{"head_dim": 32, "bias": "none", "tie_embeddings": true, "init": "normal", "init_std_qkv": 0.0228, "init_std_down": 0.0, "optimizer": "muon_variant", "decay_fraction": 0.947, "doc_mask": false}
MLP neurons of a small language model. Each row is named by its layer, matrix (gate and up: input weights; down: output weights) and neuron, and shows model dimensions 96-191. Each number is 500 + 40 x the weight over its row's rms, rounded and kept within 0 to 999. Numbers have three digits each. A neuron's up and down rows have the sign that makes its largest values positive.
After each neuron's rows, "fires on" lists the tokens most often at its 100 highest values on Wikipedia text that the model never trained on. A number after a token or word is its count.

L5.gate416:479444557485558504461496514564584440512522483461484552482499494431503531496479449479515475492477479545523540489525559471523509461551473440525460535469533570520532410528528476503485493493447439578493460524508499482533493524538532532539535549425479559440539526491492472552485448542459496456
L5.up416:452481471504505450582455464443462540416485457532514507418497529482512519573461481504515542480452513510504500526504536525453449571491563567489606556496512512446454456479548424524422504562516513510546580523491488510475440546489502489466481533512470482459555429506466486524496516508496542521
L5.down416:549488472475528408525495534516548554585518476511549459524491500518493467551475485557518559522531534545557466515553413415528432524535548452511449532500457446496480508458516508504413500522482445490479489521514412544474495526538494532431524480501547524458477530501480518428493505496537498414
fires on: " \"" 33, "-" 13, " |" 5, " band" 4, ":" 4, " g" 4

L5.gate690:435495453520483569513533516535490499433527508494509511431482505495414481473492500418492519467504469466571496510494485502528470455456468526474464543515465460490498570494544426459561495503480516450443488483473545475571545525466482463514480430498485495525429524501489494464530575540449434522
L5.up690:500466475498520538552504527532503426490466496489476487499444499524447495474522514497473508504505501499489500554517521436499490424429555535514472557567452528456478488511510449457511461512499480445534448443515514425568527480443499463473433489495494489476430477502461498513573521536465499496
L5.down690:531514426503519490457529455487508525523463527568392498577490507521493496482491519591444539482511406483547488442444446567552528555467511483483547433566449468466511598480439493519534601495432525493488484541503495519536475510555481536608479533507524545477422510462473422510530539514503516551
fires on: " I" 26, "ro" 11, " Can" 7, " can" 7

L3.gate118:512504568488465518405495443558569464504508481517498487522600575552553510502519404447490460483545454514518529468520481534459495542485553491495537472479490470577503470503511479546571538573462462498489503550494461426551433502498499479548517479528465504514521500511424425544467491528512475465
L3.up118:509527533485492579459550490541505502554550488457515479493497519509453419431495495473444506532537430577528459400471514449489564532557513465431463532455501505492521543514483506495574482503533449502449429533481447462460563516469457458497508535503495456503500533493499581427447545536529480515
L3.down118:513585523475509536472452494529611438455474546513442478493509489520537444489533527520525495504499488554497506494532479501469502477523449552555524453435471498473480500503567445454565536511535469501544485515533531541495472490518526576515474498507529581475481459514472421488496487445478461491
fires on: " who" 13, " be" 10, " all" 10, " once" 8, " if" 8, " way" 7

L3.gate244:527486511488536601434577478504454513478530494478519438510455385495446472490405474527590572497535524454519504469500565484515543510484545450554494550550503482493463565498505463484439565437470499570530496434555565483459501575504495499506597564489521504457503563468584517512462570435516476551
L3.up244:510513463550578493477476534516410511378458526494448470433543481505472490513521518447580560466471424517518558529479442453541559489511569495424500472534456482460486469523529492501476541508470419562467428476504415509505509558556436440533519538486489497559487539518505516525516424460476451484
L3.down244:461463430497480494502487486471480494458527442505460484510472500504477443428546521502497509449516560447505492522569501519528575514518527582542545522498550500453489506503524469443528568462521548452517480548534557557426487571534489494457449479460498492547458525523512529490504482607460569511
fires on: "r" 80, "ar" 4

L3.gate39:530442502535511491478421528536523502467524461526457566477444511448487560444497530477460467546519454455468429525583515500490461501498473592545455544521550531477553567499558489512528504487507439556506506395515531464394499531450490555482446559486521535491457527463492445461507542558499485532
L3.up39:477499472501564476454510420592506431459535501518483514551508522540518516512551524451510466492548478473492462507438480539466509541535508459502510484505496483535482551501460377468540465552457499463570515455574523570488461528487535549545525525511456535458506471472524556491506497484502400483
L3.down39:485483474492509487484455492457478439535548518526527556447518439533460516489490480438524507527453514487530493421541540567441538472467544431466488471506460583516418524474544482465463443552513485488477506493482474496460399543513526443496498507551564457502576497495512564506513607476536514543
fires on: "-" 54, " re" 13, "un" 5

L5.gate303:502486484493493534559557489491502474498526526431459440553530437504505521533439504447481522414511456531577524469415598475478527448482452563513476510462554502528519516550462530452471500490454485531523513454562522439515474491444457566469539564504500552494508558479501544459523582531445545523
L5.up303:527475535521553576473536511549506476498522549548499487459490508496461517490450511495454501520553441490477488496485459538522550430421469490559484564492533518583579477500468554550489505484447485476474519470453552514491551553498483521476499553525565460573476547502527469484466567473505469441
L5.down303:423497531466566529496525471509572488449517437529500489546563513527456493392550529439469567460566515440553546419418507512494554525569486472497573506444489505528476469476525497560435522531532487489538461482501542502545499507515520539523474443544509538452438549535538500473491478523493451459
fires on: "'" 54, " 2" 4, " file" 4

L3.gate516:494441511511554506494502527539521461531510515463432467500406507506468480436495452453538487487566535586485540469553510436442517494512503516499433526524514631473447511469514493451489502539556449389523454564506541494530548452485486538489512564449493514484479544571459460517530481542458450551
L3.up516:424427484527482467514501494509508506509417467549458554455528475497480503547490409528503593517530469530498457480552526470584548497509554537563522533491526564445508469535479470488421525487489468591558499492570461571487508483508488576470545481497476528475476451530477567525436561561434519518
L3.down516:470459513509516542499531513468473495562477454509430495478448499562470576527438433536518504476532518540479491470545451498557443509577513489549532514501495515527463533557483493504394534543500444532540433501439454463499550499549564515571505459524502522520429430480485565559512491585498532513
fires on: " g" 25, "ad" 11, " Mac" 11, " ent" 7, " Ac" 5

L3.gate689:514511556520495493529557468489498510506528521480536467569484421500394529503440403586530535471560446529460473430508481474556530526479524481528473552432468598561547519506473553509529477459457533483514543467497483501523402488439462493484506530491470508511489535494504553499538514510500465522
L3.up689:410488536473522554513600490502525456506581571503482503487553502492448481513515428514430521410494414503470480439500505480448512523443519476533501522446520461543546544508456436484551473470487552483544506540516526440446470483471447506477552481475506543545545433524560445542482544472493510498
L3.down689:557575483426512417421486505435466502487521494545439472570496521469522442537462479520435507483449553504596550509481545510487496516541528444458474444518473486474439438504430556468524531533447520518506490492434525482454536493536473456557444568487457539464557502507501503478514513531496511487
fires on: " Cha" 26, "ha" 13, "da" 8, " Da" 8, " Te" 7, " Ji" 6

L3.gate347:524600494581528522412457581516449463441520532493522615465450516532481484523503467523542456483582510563528434499498610486542507484443466445490495495469518516556489527521454494524471514524574507465520435566498540436486467497512536528457467520552484569496527531549496535509578502557436440453
L3.up347:499521499502496531459540513498480447521483497548511572494516473568465530527520519555524497513604468510424502511498532545508414460516626492529457485498483543494483534496514443476519477526472495478504428508454528541509483485504453477522482633496529546439525551469512443501463473515442454409
L3.down347:468527475538523459488524552442519450497533491516463486463536474535444490493496531465517499457500507423519571508415519561496506487487534526475493491577454467522490506504544433453483568541515494545522522517457515462487596444538526548496518552475507518505504508463467544493464489543511453515
fires on: "or" 23, " general" 9, "ma" 9, " General" 8, "v" 8, "al" 8

L5.gate396:506531518507474551514585449503598504528510448518463470469511609407529460606509479477501495442595475481449517519512446535592451472442462498482530463457523570547481503502479541499438453468597546470461515533544464508407517515458506464471503505473550449480487533552488571474530551487514552471
L5.up396:489502458525455500455568448458456478414495520491525480549531465528443536496542475517445490437421543429535510498551607526537519436515527522429515509526474594492519520526435475481468519507426535563575577502483460443446526476473458546526497525475510505509500480449463551495445482545384502486
L5.down396:450497529485515559536524508540523451526509502491527475505537462478452579559492517470545488456546532518492455415552579417473447554520485506523573481423504551545450491479469502554450524557455544529550483494549512445509462434414478503487444482498587489414482544490485548475412470476421479460
fires on: "-" 62, " \"" 37

L5.gate139:484510433508451514487526493451540515600576505429495568495543535488534529495523539460530475501493518476514544528454543490545464484560547438449533493465559457480526475526485529483512494468464490509605478457513497436536510473425491480533503532529502472487522421439554485527536519557480595470
L5.up139:486492504487513474565568544406537560572500518403447575520498548419514529554537532406557471535470487434465474468456515495524505561518518483492520479477492559451489491514422506513521451571541523516554426480517548469497508543498514454497468519559496550439529491562534573491545481454399548502
L5.down139:482511426514430488462543489451485445561505455443438545547466507503511507522539542463462499472516505491490526428456473537428554424426502513475563505493459469487462445564477452480502471498471521490579550508563496514477497562456430363487481456488514537380466396551549541425549509540461525481
fires on: "," 30, " before" 14, " by" 13, " and" 9, " of" 5, "ly" 5

L5.gate667:483425456492542543456470467551521439545522502542546541526563476463512447475499455444447498508550513504530499496464484520511552488480443499462485543492475465492515511523535502546555429533503565534504495471530411483524485505525546551468484456424528459405515554494515549482441415389479551516
L5.up667:471461478485499517505513469562514503463528484519488442509453500457493511502411439512489488436497473515444493504509505469497517483499549541499569455496519514538499473445443398463502437396411480556540463452499468524530536481531452524481520494485506475491549484461498585516451547505452453447
L5.down667:555496406529475507569420499474541452432530500545491445498516468459484553482510492477496574515471537539489472486462459489528486544507470534480475498548517605525519460531488418555474572449509485534480534536494467520474487520463434462554470451486554494520512501527483500527461548494532484502
fires on: "." 66, " St" 33

L5.gate99:601541529524470523453502494462567541474507508482522424495469414548482473453491466483496555491529516463515506477498426491571450486469574485541506474506510528474487481486529523521525535482512408490486493548547528509500463479559493532493527494431523552508524550502531517514584481456483478460
L5.up99:561536485521606462571497504490461440428517495578492410483507546560468564581550518510560525499464472446503549484508419492546492548448537513524505521489471487536483366437452530509491459499501534554506405513545499551554476483499467506463579582478477459527499508548522433429545534508537467500
L5.down99:459548456441547479489512509475503507505530528517547417492477452500500504503512445486475526534457540489480471443474439604572493517479543519537475515511436489499511447509477474517500499488500477548478518497547537461544579515549469542455565496504531442481505536508458467490511449470525489475
fires on: "r" 11, "-" 10, "ur" 8, "ee" 8, "l" 7, " cur" 6

L5.gate168:579491466493486572524504503476554552554550522478535472492529448507510509522540427525499521534485555492522495429581579475555492496547479532514478464510472514529480461440486533537472482552538558468579501574565497533452426531541494540491509556465530492510502520479534541451483497559499534474
L5.up168:488493498474522477462455464535577533425510506520493522522494497446470518482479481424517539543533475485560449467476537481514471422510451499496477533487553487516444467484533467476401409497527496596514501500580531393524432474516561481501554482509495483500496486500486485442493433469536499474
L5.down168:477474476548420457529509536451561491509482503459582448491445478475422503481438495536523459513526509510460498480515493478500456452532493476529570475490447489509481466481505492422456471485486484456514463473499462510518517537576544503495491495457518526534465466519509546521540530465509490503
fires on: "-" 87, " \"" 9

L3.gate77:411474471442540492508484531506469500477528513524525534468446470519475490476452442552490496515586486437515470480519486460478522526527483524545573513463452548499500516549429457571470516448515550511533540422477485420459401466441507474505437537482519425543461550522536517424486519545410476547
L3.up77:499482467511473456492424473527492441462504513529431424546433498527517484482481571488472539428466483500507488488536472477571504502538557520469490471463524509483558504508434456454484523475475518440490476498566616530465462528442366501495528510488503473443518509458497449514518505475479485428
L3.down77:489428495471518548535556487407516509496534497441465499541459515461554515471470507579496541530514489463493492480470484528460484499534501499488536460473592503574571461574568538535551490449526494494558487526499474577510511472556480501462509501491512442481446425572492549485568537440531490507
fires on: "-" 63, "–" 18, " to" 6

L3.gate573:547464499482435515489521464499564469501496485439524469510532490549513523597559430483513515522501428470468538563575498435506540519482490472466505498478514470517482518511494544495524516511511459567492557554515545552478545461571512551517493482454486484547516553479417575467393583496445486474
L3.up573:489497587534506555420495522478464442475535427540493505513529529470491450568538490511496492457455544554453514495523457481521454505482487562470494534435506530542512558518440535521479487475528550536452476523509560455512481437455514555366590576531513519507478542561497472390508522475462462519
L3.down573:510438475447498472488489531495426543564511491573605540480582519523524488509510455466459421566467463548560485574529509550566430479507418503412520502481464548460470447511443530493496493492487446500474473481545542505578490473514515571460565595544502485502365481499513554460501455457471512519
fires on: " over" 33, "." 15, "er" 6, "in" 4

L3.gate360:456489472488503486514482531480490467477495541517492431499526614487498513509567524484467462419542500454537504483513529516440475557408514498540476465454544555497496506507495519476510507545494463538536481526464509564535408554500481531377505472529458470518510430465511463513462499554487467492
L3.up360:479486503414508490460469580510529467522499572479521532503483497515525428508456512521497472495468502475485446459512494504490561533460513480471526455478490490483537551484536462487415530544408511531460420569478538534366519477510487480569554435417489436430494443487559511491500538599474532519
L3.down360:508524481449516556457452443464475492539439522487526496541523528561536536472531466534500463479465560493498495495510451499504505519442462508533476517460491413575513558567553479510454514550491559490488545583582492523493522527456524518506552501555521416450486525538530509510381564485542465521
fires on: " of" 29, "g" 15, "ang" 7, "an" 6, "n" 6, " in" 6

L3.gate329:481523522464508535544470454516476400468462572459491543569541486494492495513505578453442497442427585509540477469499603526522463524506541526455500551516495533517528467565495469492494474478535493528525512536466479515457513528578508529481478481545504526559490530509496534495444557580457496441
L3.up329:481392485513491557495443515504517525471527477460555491485451491540490452508441481362489480485450447485516496523499477505447520514519527450487494419504613568503559482559450481455466514456504458592532475488470440495489525521538493550503508507484490458506517471516459529464477466516389405510
L3.down329:484485479537578486504532566518522468531503475486577591467546512486520515521518557494462470516500454544597498502531500465465501470521581540471446528513458478462466534519526452485485469504501383428494544532460514500469490552440501514540539532515512454514547535425506472493452533526584476507
fires on: " co" 28, " Co" 12, "co" 9, "o" 7, " anti" 5

L3.gate316:500484485493468515465532561522594461528533524508538492555516446497518486512496559422525513567591493507467538511526463446582509491464518545531469417440511548487497535449436556496573459456578464475521429453534515453508519489516472508514454426488494524490500546478452465504460542456472559545
L3.up316:482525448457556458409544573461528556480507462432498473465475459462524415470510480466459558492453521500519439508494552549453458503544526602480520403529508493557518526511512525467496495517512532535480486488534493531537451529599445551538445472525464498454503478448403501444443508411563544489
L3.down316:513493482476544494402493542535500512460416498485495501529469555561491542532502570497554540447464527543492518578453546487524540487536498389456504493502508533555496503500467489484515474477438445546498421525481460493513515507526484405411489545482458550494531493551466514487490460534458514517
fires on: "c" 21, "ini" 9, "ș" 8, " only" 7, "sc" 6, "t" 5

L3.gate68:521464459472491468608509418504440489575578557511439438537526460459475491430484522464360496506551455482538481473434408515586494534440487472400432503496529500491533501514544449470498483495473464467487501485454508472423483470457538413532503439451521491514462516535477480528511538496555548471
L3.up68:439462529512549427583479447483411464446596494542559448491533453546548447436493437472390454474479470483501466470458469484511523476461537492481481493467506483497532531502539471487550513460471511513531479502445527450474515467454551425507508495467441505507451552556441467513454525580465471503
L3.down68:486480487485504516532529479525466522479502508485511501499492517484524444524452479517512490518534445577566486487428493525455486500403464433551511522417528529470552528507472495494480468496524542462507475496459536445495530497506484557464512557460447521445530517529506511554539455497474483429
fires on: "-" 18, " Grand" 12, " sl" 10, " kn" 9, "el" 7

L3.gate414:554484523460512519446417512565524461480593547550517458508511517476519501518581505431588449511492489579440582458472544457502499439538483481525573563436434582542520588533416511521561518518436545469487447510498514536491505478580509544446541513476489476466507457503502540568460443493473466467
L3.up414:496478555412503527449524512572516548494409494474490499481441509537534455490506541509465526529463490488450513496497562521482467490458472490567522471397474509560514553510526518556485445502397479553490467469547495475497480504548464587384571465485504531472486455498468436517495417498502465474
L3.down414:530473518513439510528567536503496436562575550492457582453469485509426453460494501514507544483538455578532493467537490433528462495486491459473502496457523491593503476528480478441532490473468558489471540532526455500517529429516561484534474510455532430610535515449516519495473507475490475473
fires on: "." 46, ":" 6, "mission" 5, "eal" 4

L3.gate237:428511536434563497449532497541540532484485503525440543455412519507436444478416479528512485548531486496484554455504533529580451485411487528473486459507496469498498536502484576497401482506462494469486438399515413420526466501435490511508506518508455515495491511569490493556511517501511451527
L3.up237:563474520476517554472411513508539562513455501459567525522515452470538531493498489533491459478546511494487452511540587531482437549505448513511534476524503432559435498458488483454499485482522492481456442515525420481487466520467436483455539529522486544519520576542459533564454519469524548479
L3.down237:480526515496602527537588550526607509503513460482585532385505487545481554477452481571517462519448507481481481550493442467503462523486512516491533505540473490520465459474511519449549519522456481507504522445454468479487484477571470514491528499504488527522455477543527516531541513520560486462
fires on: "z" 20, "r" 14, "ch" 13, "k" 12, "or" 6, "v" 5

L5.gate655:514525488487517438456498488467512514570468550467528527481538518482480515518513532507495528519539583482498489483491476524530506491467525550505447496431565531454530498456508446467518480563520534550465477487460506560419559493474478563524497560512565466545489530467389497466501533463484516487
L5.up655:452514540542515537472478471544539482478495438536445478504487431520518547536492521496527487480529504452497443548492469468483461493509434597451512443530529558422507447465641528520521501502479516533555508471506527519500470520516536483484448423441524525516451530448531564494499478499462579540
L5.down655:515519530480580497463512527440455467505476517512526496468543538468527510504528485522518498421562579494462490569513479541507542528494471499501514503482508491492508437471514498492490530468515480543473537547493507490474475415542453432550488523524474602439468480483461442483564466504513548377
fires on: "ed" 26, "ta" 8, "red" 5, "t" 4, " ed" 4, "ini" 4

L3.gate439:534474545446439535530498520455558466455470478515458481527571488482503527472503451443462483547559547441542491495461446537456574508488498488503503486509405488544467519509494539472464509467525477518462459546506510540511524448531570527471412551556539448583464441500379507539467406506479472542
L3.up439:537459499532451494501463460515411561464562546501516483515481488514545493488536523462441459506513563495423500516512453484511523474626516414422515441518541505438505471456520502578506546500533506525526467507463497518479479567438549607484469574559553501473462485512507470567557489518535526488
L3.down439:468495460596460440457553477471576529563553541477552487473515524465555530513549455489531474490569523562478538511454504452511468469534484529488527509511476471490521462427504530514484511510519426547487476402503547552422543495475476470486455537451542462513439463537478471452510535561457531467
fires on: "ly" 44, "ta" 15, " completely" 6, " newly" 5, " directly" 4, "be" 4

L3.gate556:466488438504539472476578504495460572520498513491460489439535462427497458502484561547535504472549446555538561496464512492535459434521454526530486516532579459532527474561534454551491526524538513518437459486457523487426463520528515509503443531531520413571462548422528519531490558506578486423
L3.up556:487483472523437573502568509530476468507494505585478523424533455491428517559446485501528506520504454536541435500477467520502482533434532452531520506516549441492545593532468494473481538455494463468547471498594505546509466493468460479486522582454467449521531496446457426545510496481518545513
L3.down556:476486481475511457524553469472456482502563465480495542454517513517410536508480557481483501537523529492516516528477560489500515436451532520455459512469455503556468570469532483498483489530536543491441541490505459554492528555482509511499488452552485548465483567448470487518506489486493536524
fires on: "'" 23, "1" 22, "0" 13, " 1" 9, " 2" 7, "2" 6

L3.gate710:460513497458568478468560481530485507544430522502475526502513417455557583534529455522498541509485460541502417460516560533464502475576523493448564560535566464517508511503569489523464444501522513504496550487457533507487487559509526577446485513557567486565601518499504505515522524488495444460
L3.up710:506467522453561461480498461586450481439503418463462526509484430476519524494496497516463448498480452475478483504563522499418559508486477394497504500548455472511510490565538478432479458484528555506428523564451472508522420469519622525533506504501595498532525482426541552408449593489576565546
L3.down710:475459478455535493445488431498531484479512436558458575559421568625359511528454485543481539518478530449520512498518500538534509452544540407533426459447505485495449540522514496452513434494395487477434527538501487443463518525510527487518501563517523455465539530513449503512480413585528461588
fires on: " including" 18, "-" 18, " include" 16, ":" 14, " included" 10, "|" 6

L3.gate475:484499463491527486523468509455579416416461535462434507526501477528502510490475520487549481476419501551447480411444507467523496453526507570500429490505525524426481509531536473497476525529478520469539544502479501552581508503471465460437494536479500516525478468554552442476518555463490506477
L3.up475:498442465464495447541528444516492485487508523490563531536385536485539456505480508554523558502482510557473495450475512497436488462414517506500484639461491497442467491503520508516498519463470514559437483595461521555489517555480531507512555497505487508514521531547480466566544469542534480525
L3.down475:482533527441534457561552568518522537494519544518494490469470479523522439540467472518460555516531481489527464466550496445544472460458498493466500537525546516543554469511456515537494488467497495525494418525534533491518491538474509497452505536471563522575570612501491551499475598532556542508
fires on: "-" 67, "no" 7, "et" 7, "/" 7

L3.gate243:453525488498483557512531501517477470416555439522477525478496512519523472464457431530574474492492548432474502515471454423522435392470523510484515531455485564526454438506536561427451555460456458471511470471526437521532483478570508555495509543513570565516560546570471467502481529474554477512
L3.up243:457495460563467494527495467445555453482448513524474574505429508470590480503501528503529466444537459506406519453472560509479485470514536513510506463442495513505474497552459546470591514497460474426513519543472489540511537497491502475430566487537556563583446509457508445566436479527501499503
L3.down243:525503511448544531500558529510521501488500431462469567512551484505482490552468524567573488496445516480463481527526463477500471476506531492462502525499447471503467561445509501487508500496506479533554491451478525474503520472452448499555487491451543505505538501568541508529447455465600485415
fires on: " bo" 18, " Fo" 14, " Bur" 11, "ho" 6, "wo" 5, "mo" 5

L5.gate456:449458415507475508522519463467446484490530489405478461475505531513476464541522573507544534457434518466510462459450548487541456490537485492491550558499465495511516556525419507595549592522523459511522495498485521424489501470519472544504444480480567438534526527482539550541462481463443482426
L5.up456:519466497509478510518593485437465514484524566581580536424482466498526509582544572518515508491427493484518475511531456447504541473484493515456521524467456524427534457440501467539480452445567511489517554557487539567508490481521519493498481576424566542529556448513470491498542546554466529469
L5.down456:540444502544521500497604494460458524519530443512437512502472420532520473558489469518528511506488555528447543536469563530521522469512516567494469498430521443563564529542494534527523505368449509477581473525530507570462472485474479489547479486569515538504540536447511489477505499515460552529
fires on: " \"" 49, " and" 7, "-" 6

L5.gate782:523480498531446485497489453484469512534503505540509520532520535498495543489374552438480498624541472448519532528496436445399489480516512543453528494483556499477428480378611500580489434501471497521572528432454465459430489493557504548523507467452554493477487502499450520469544503477440456541
L5.up782:491484537458473509453511511446522421498535515496469495503526460458538501496449465502515448553474459476643458472521463479483520505530491497451491534504505511498510449537521508440545513504480518487535460502505551496471476409442510482445489505501463432497492512522515469526497499534511482518
L5.down782:539512590529458472465474576476536452474485493526498443501506471427537498413489459468476511532570539445509428483524535457479488469509486519439452492492506470531476451491539458540510451465459488548517543499536466480490441446540548463482429477555580522462494541567521462447437529487619544503
fires on: " and" 38, " be" 30, " or" 7, " being" 4, "-" 4

L3.gate675:507571502493412516505562465493539457531501444450481514502511452457425518454498520531544477560533536503546456519464459473546463470512529575523431503542547526497532564506543527520513475476484483525471579502506508448466476417530530549465545465525465587464495533459495476503544543533470543505
L3.up675:585592535521518551494433396480500509489425496434521489482517487460519525446483465488515525541460463562525496483583547465502573499521498523503528421519516439488506484518493522448501464526529549488525536482527552537480516456536561558466499443423542565436460501504491500386504490566490580438
L3.down675:444489476555525562456537552528572497541456587542488522485471474476534553476472528514512450496517553527501423497558552472540501501402473489487422462523529460445511499479498522492484484514540457518498456527488422518474437506540471428455482494503436558436483542492457467524518479557538533489
fires on: " acc" 16, " conf" 13, " ref" 9, "ff" 8, " ext" 8, " inf" 6

L3.gate668:519521481489515535548562452526462490487431455495529478495470457457450546513540524513525403571518493488462528504458562512507474463489495558496463433451518567489492526497580531513433508545538519470486531424512505491465561538511487469528464540505464505487422509450470533448433501514457577469
L3.up668:488513501506549472541572533510467436460506474528503486535500472494519508439448543430520493533539483514524515525518521503515411473492567484492498503515559480553494507430561607452373551588499560513553455459511526520488504428441566457491501511465451465481450480506566465509474469500446604524
L3.down668:463464450463554527547484567544531490485462493476536503519555478509458516512519567472539404530514525532482503414580464529519529484521500528487506552494516499435501553533470438538552398497568486458464506479507500450501435475541528561538557509531607533512509499455485518496463445528502515583
fires on: "s" 35, "ing" 8, "es" 6, "ed" 5

L5.gate435:503483502536494457556469539516458477519540478498529515477519542432457565524591447460501535550511527486495490563491484469462487519464464431451461430514493461491498507524446484483504441487531521520508449544481445488480540521521518501487473475506548518450522532461470502505622551488437512540
L5.up435:588466526528499527494486560476491495541526521549503483553466492466461478544526533493534466460551474483529472507489520522457531478502487478520456537446497515488487580436490466473466523474568527448539521500526492486436504556526487480518436504471545551617455536434521487540518527507512477481
L5.down435:444523490489557491499473491548474510539538481502497471481538501542461507504551440532494542563510634496474577500529391560518459463495497437495557463494496514470470558579497513538488494577480487557440474550459571523502492462466507442533504552509511542393513519525519511464487486431480506439
fires on: "\n\n" 56, " under" 13, " While" 6

L3.gate574:476508621451503460495480520548414424551528494522469448503466506504444535454476537556517482486429514513528521448515509448503532485454524514538518489566508432494483438476498497460490510499528504509517501495441519493518456523495475467491461485504497523556460519460483477527461495477481470524
L3.up574:476544504480456529484474477525520491526527537463441527504525425482510520501558576519510518521498477523449513570471559522508502525479492508499524473478559574502531462476503518487477443514478499496570540465570542471479482540516456482473466481478505504437486519470555498446536528522528491461
L3.down574:538512485488465456489504521590531544500488510494503480471521492530496457518525469474530492475557483496565483526563535474497544483481526421506493535539466508537522534403550487455441534486542598496496423522507466555483522559522516496442518511496480484495560466411533478425487434497483556517
fires on: "'" 43, " her" 21, " his" 20, "s" 8, " their" 5

L5.gate684:513459469501532494506516521565513504510585511471485589476532507470484469515435519566575548434506476548501607577437506507551508478514449478467462557513527461516480506494497486531532488467499504520541479506497504425487500385504554527487413473439509438444518563463511542461547438481469493452
L5.up684:498564573553479474503515514505502445449469534545471533532507501463447463466540516486404557471507488544565496526526526471519524445487564535527483510515493516545447542525449495539433500496433462506576506459536506457485526513503472471492465499514504502506522523448504508528407586581546576448
L5.down684:506441573540508448400510488580591472482540475506568508440471518454489443548525488497503495487534557487458546514501515538503478463527519450473477494480558490533518490499496458579493461568485557538494572496459555497501477468580511513499506464469480495526422522491487504497478480508585549512
fires on: " La" 24, " la" 18, "La" 12, "-" 7, "la" 5, "mo" 4

L3.gate734:468478474475480512530548497514500486522469538459464473537496462487444492512491484437551534454482452551457522526425471576474520526478468503542537476492458478541566518500542521494431463498514539428525499502447497549516509489509503545501537525521564549490484525471503491513534437439484488492
L3.up734:539510482488478631457462478512543447503526523475483500479456483534506513536523486493458450535517439518441545492588539529576509477472609486505461479575481527493451442524474526496493495458516436521574469469559534522496485546494514498424519515532502561470557516438568536504481501503495501487
L3.down734:451487476504494437529484513455506549535500481511480428551549492550465547523536462498452506440480484547543480511462443504461501424500429515464555597494513479418545523505520491504440488489453499411458573504522514436501382526526530523481493493454488506551516414498448492527494540520479473473
fires on: "." 44, "l" 8, "t" 5, "d" 5, "r" 4, "si" 4

L5.gate808:476515558495463544567511459485499561459490473525408493446496476445520518548515547480491519499477488473431481470455525478443535521549470528466585511518547481550513541510515472555495421463502515504484546471474512537506413475506503446505452575501409455566543484468517456416455524526548525513
L5.up808:503539500588436492530522501539525497503521538422519539510508481443497515475568480540500443520500487455485506544555511519458474458461553472479485510463602528493502496472459427449493523554453540530442490538503459522423553558450494490486467462462509508493474547436463471558476524456433573579
L5.down808:516497453502559472512476511471469506524484477555460426566490505478474556477474586549470512488556451573479496544464449522496537589525468445511458489522579428526515458544531431523528494500469470497488545447483554512558498429530517473498515524615468494435566491513515499452475525506572440497
fires on: " that" 20, "s" 14, ":" 7, " and" 7, "es" 4

L5.gate117:513464507468519507522421551511438531535508507449451419479482519547461467468466437491496490507478525537522489479513484477512519544482445535426532518442428500523477513471549550524516462486516556549552525475465535481481514421486485547491425341518475487501562467468444461499438525536557490484
L5.up117:547550450411472496483419489553524418559461542496451493461597485481553523519562557515477456470470458530488536507521472585543548526544552461530464492490468508549536480511486532491548480459488428433441396437535582424469478483538437470474504499465419441381568478489503493471561492441577533536
L5.down117:492484506507474483552507498564448504543480532552516529530472513550486515479458480540506511500528402600490478513481586544429537529451484487446502542463463500444487518482513528455497546546552471517398531485515515518513452445539473525479512490527398513458535471492512523500518533482531561533
fires on: "'" 20, "s" 18, "ball" 4, " basketball" 4, " Catholic" 4

L3.gate745:523500483420502464438480507454491513431467474485506458507457464516430514537507450451483578481462497499467519592486457514537522491524547478433593465501501541528453512543543503535489471485506493563504472508507532472508521540567533522576586551560548499503472451522544523513489556494520493409
L3.up745:537493559530540614486482531391471519491511517457498551507465458512495526552510479474498587480488535515493514509450445516526519534546511572504424551548474552517491542517463480514470471501487445511544509513413466500588524473516437487566446658478519539479462532495483531566465585535514529470
L3.down745:479442498498449458598542458568502475511538498580557438479554486491542493541485528502543541494500428500464425500513550492479502487498552498483442477481487471461497498534446580494489539524440429472426466463554505484446412601528393518549542422498509466506543509452435496526437534456458589523
fires on: "de" 13, "ys" 12, "r" 8, "y" 7, "nt" 7, "or" 6

L5.gate494:496452489514503519514450553469485480431491466574446486514499516459450508485481514442497471520523563464482517440476554487498466472527434448503441490453519530509505454451475580601571501492442507493531495479455514549455499488550465463460489457482448533489560514483531433494532489479479554410
L5.up494:481602448504524543403481529460455511470572491446545520504522484566527498515455502543505503491525504450484547521530592459505535498565517492526520519437503413554532469483427435485527527461480453450495486491587546486515568554553567483508522388439525514482474439420472533459492544488496471459
L5.down494:544436553555532454508447446472555482534552453493470469461522440511478498508484531532483495438504515475511518474456417481465521504476522502457551447536508502462520472484458526505479548562510546589471470507520474531443497469449510531520521475523550484416483553427490486578511531457443520508
fires on: " |" 43, "|" 9, " ." 6, " ×" 4, "." 4